Weights of a small transformer language model: 15 layers, width 640.
MLP neurons of a small language model. Each row is named by its layer, matrix (up: input weights) and neuron, and shows model dimensions 80-335. Each number is 128 + 32 x the weight over its row's rms, rounded and kept within 0 to 255. Numbers have three digits each.
After each neuron's rows, "fires on" lists the tokens most often at its 100 highest values on Wikipedia text that the model never trained on. A number after a token or word is its count.

L7.up1829:092056128189071152122114116190116112175088160138142080130109121094137183116149120123187111056102110175146167160131144127154145086081139119133147113072164118134133084158139150125054033142130196117143213136119141103127128089107105161171156117077176099117105161126132120083177154141105065171109119154138133104149093101158168163158150146104116120095099112149137104103119092128119095137140160142037109087159152130138122141146106122142182090180180159137170082121147136109141128118110130156157110104117106108123114137125128092099130078117116086167088147150153048120112140202134074139093130119076130125156151144152146157110176178154172137153119142085103160143169145166164131154143121114102090096121135170153104086141148078081104083105126159134163114058152175098072130137209139
fires on: "," 75

L7.up605:072101159118101133083121172114146133142158135130067150190142099125156113170103133189091144102115163210124103086141155084111109121165170129122116135139098079134059127136134094162138117133212150073170174123112107164127120164167167196145168070130169124105131138133087152105077109082118070141154134128103095187094149169114195167081057143181188171111160174147164115145156225165139081119116095152094139100153144137120076112157119110144145117153093163160082111146137184073144151114070087138164214115129127179155111160141149113106120154118101141112146111031097116095154161176144145060134168130133196117139108130111131176136122109149142125136141116169120149117089149142180079116109155153119139160146115153103163131138124127140106146083045103146170132130132161148077076174096126
fires on: " to" 37, " would" 29, " will" 13, " may" 12, " not" 4

L7.up2224:030088129135184118138119131163126125159085166111100078184123096137071138116147122190176017083166132078111173120088134135150086165146136170124074126125072079119108113116177159170114127167197221143108123105145124081122108123122139154100131088017155106142163140139090128181139193131053107134064125155182110170153160080107149112182082164140124132099096062127118132123133152079109124112129134119109146115131144131135100176184126090149153123169180207152169096141137095135167111162101175168096136143093150139095124099146159124120069102138140076175134220155121139186159102132081079064161080145113125120077094157149138140130114145105160189113110158127095123136162116125183180145152133176075125174112122121136071156134133185141077145062128084067139085185140149099135152142095110
fires on: "," 94, ";" 6

L7.up1551:144107168122160137157160181158097042161064199079168196097088101143103123148138148129117106147092122165109172223149110166137164149096160108078167122111092113146144148110121072099122142123125101106131172105149128132098113166162109165110189152170115105105071121147153136147128147115120158126127097127160053183168108130135115144087084112128157128091120122100148107194144165108204060127159119130105079135117152131097100206132130118107144118057135126110099082156146175130086053119110089055138165124112132133089120125109146183117067084086136129128093082120134190186138150150095139143117171162116138147179162132126160170158153121086148157104108086188103145132148156114182099136126130130077044101131127138123142135128148149114106122097130101142151130073126124151111126152123110
fires on: "a" 60, "i" 11, "o" 9, "e" 6, "rik" 4

L7.up1698:132081197087107148109119141087175104167117136099141143117150152089146115116092125163098095111227121143109123107167153118170133133162147126122095124157147076147112104118160130148118127162168111096159133145135129180144159108183131134190114153135171074161145167117083139091175117123102093102134091160131077197125138157080133162148076138206128234133122187120175132082148146135137130159128160134196145102157128095153103156128155106084137117164133100087041095160106126113115183131094113118113165108175175124228129130131141117114130145119100144159130130109093119086129124126116102086153140131146111077097124142135134174168130151137113120137125090104105109110086157071151052146127069142116088148141149107140166127110107124116037183048133184137137121185117139144085134123168132
fires on: " to" 78, " ever" 5

L7.up2047:098072094139149185102148140146111100172131127116107111109113132114121146075125179167137131144154126088138163116191161164169087142096160124085115089109083092112157117139179146146100154138179084122124135128090094125113165170145121128115183099129150154128127102090127146183117163142119129133141141120090153143159147131170178078217145162183196208149149108098152114139128131120127110104111122173057153182129130187152081180150136117105150119108124112163122183148192153055120151062113030123137107148120183122131095096079109116167146147134143115140110201129162089146165132059117119115178116147159135139121123134121226161190115130128167123118143154161115105099058106132217134095110107114116098146075132098187143121123107255131141185119152094156122077151181045084132157117159080
fires on: "," 98

L7.up1844:091158159104170076157137121103157153127125143079138107120133133164138128126100058145142113112166177158220135193134176124123056150156172183132147130127104138138132138124152075151079156102123112097162160115134113143071090174135134126189154128096051144133129065209179051107119153115109084128112129147044076181097101119138154111138122155139121185128115101055116127140152139107164123147100137104128137235140139106081090133138102095153119089124092153075126105174104123132109102141111103116093129101097179099181132123173121160121106136087127138146138184171107141098117147178104115142140121124165077078127153105133102152138084165130038115116129097120111052158109182083123133084108083093128142140124078126119116084118136154134118140107142088141135106171154128157119159143174078
fires on: " under" 36, " of" 23, " in" 14, " at" 8, " to" 8

L7.up767:087063098148161142158106182123139185093144128132121143135143123102112132212169115160127102121097103106157138132117150148139087142181190135131082072119145143107138116102140211145126158172179113131174137143181088086141120097161171111106136131103113080163127131115111155104130160152107072109114133132125107136161138124138176128179054155142127144089136108101153135098138148123198129098142063124112128121033124123134123148148158066068117098139094125151111115081138143090077116146096111181120143156157106155099085157102166142144109142127154146134170154201144106166201134076051161104131105164070186129141156124122123065144126144143195152154114081072136089177127159147126143097168153158119133118081195131141111095138074255098145152086149209092127110163114134117154180077153120
fires on: "," 98

L7.up2301:092094136152227132119142137095119123093127159096109109137117167157118149059119108123153098180095149125128160103165118129040135141177102126085124106122068112160094167162114108131179133099132202179056109107098075065083119095110174133112113077115140181119152086121114125125097130089133132166104146159155164197140152067164161094146120117116165116120089113162174190160114131129094102133132099087089132121106137157149156145092068122171139143179155094118061129099151133079133128201122155173136145156064203144107161152077100145123232107138123126152177180162119133134176173112082144106146167190114126102175100094154106086120152142105156093089142121140102138139169150137106131116133130144105108086094152129078107185151147136141130199161115103095130110129130082141189132144123154
fires on: " and" 41, "," 16, " or" 5, "'" 4

L7.up845:163141161084146159132116157094151121122080118067145124137096134044140106088114140109232083159160098133131156129109118175129128114139144150150113075137161084120204120095182130136144149110160122140136140044081143142073110065161109049120096170142104068117167195148097163141117094116138117068144132138214112186152109086106128156138065121180138116149107131117114091085168130137083152138145104127156121131156198158100106096132157086124127092181118140109090108129050107139091153145139146118118132181097078151115144109126109095075120119126146125116151140122114173136124131095134143153098129175092148138087122117159093164100120146143197119146116114173159125204123164098153166118126087166101100190127208109101128129111134085146034119091065196150152125102166152188129082056109139
fires on: " is" 19, " are" 10, " to" 8, " were" 8, " also" 5, " moved" 4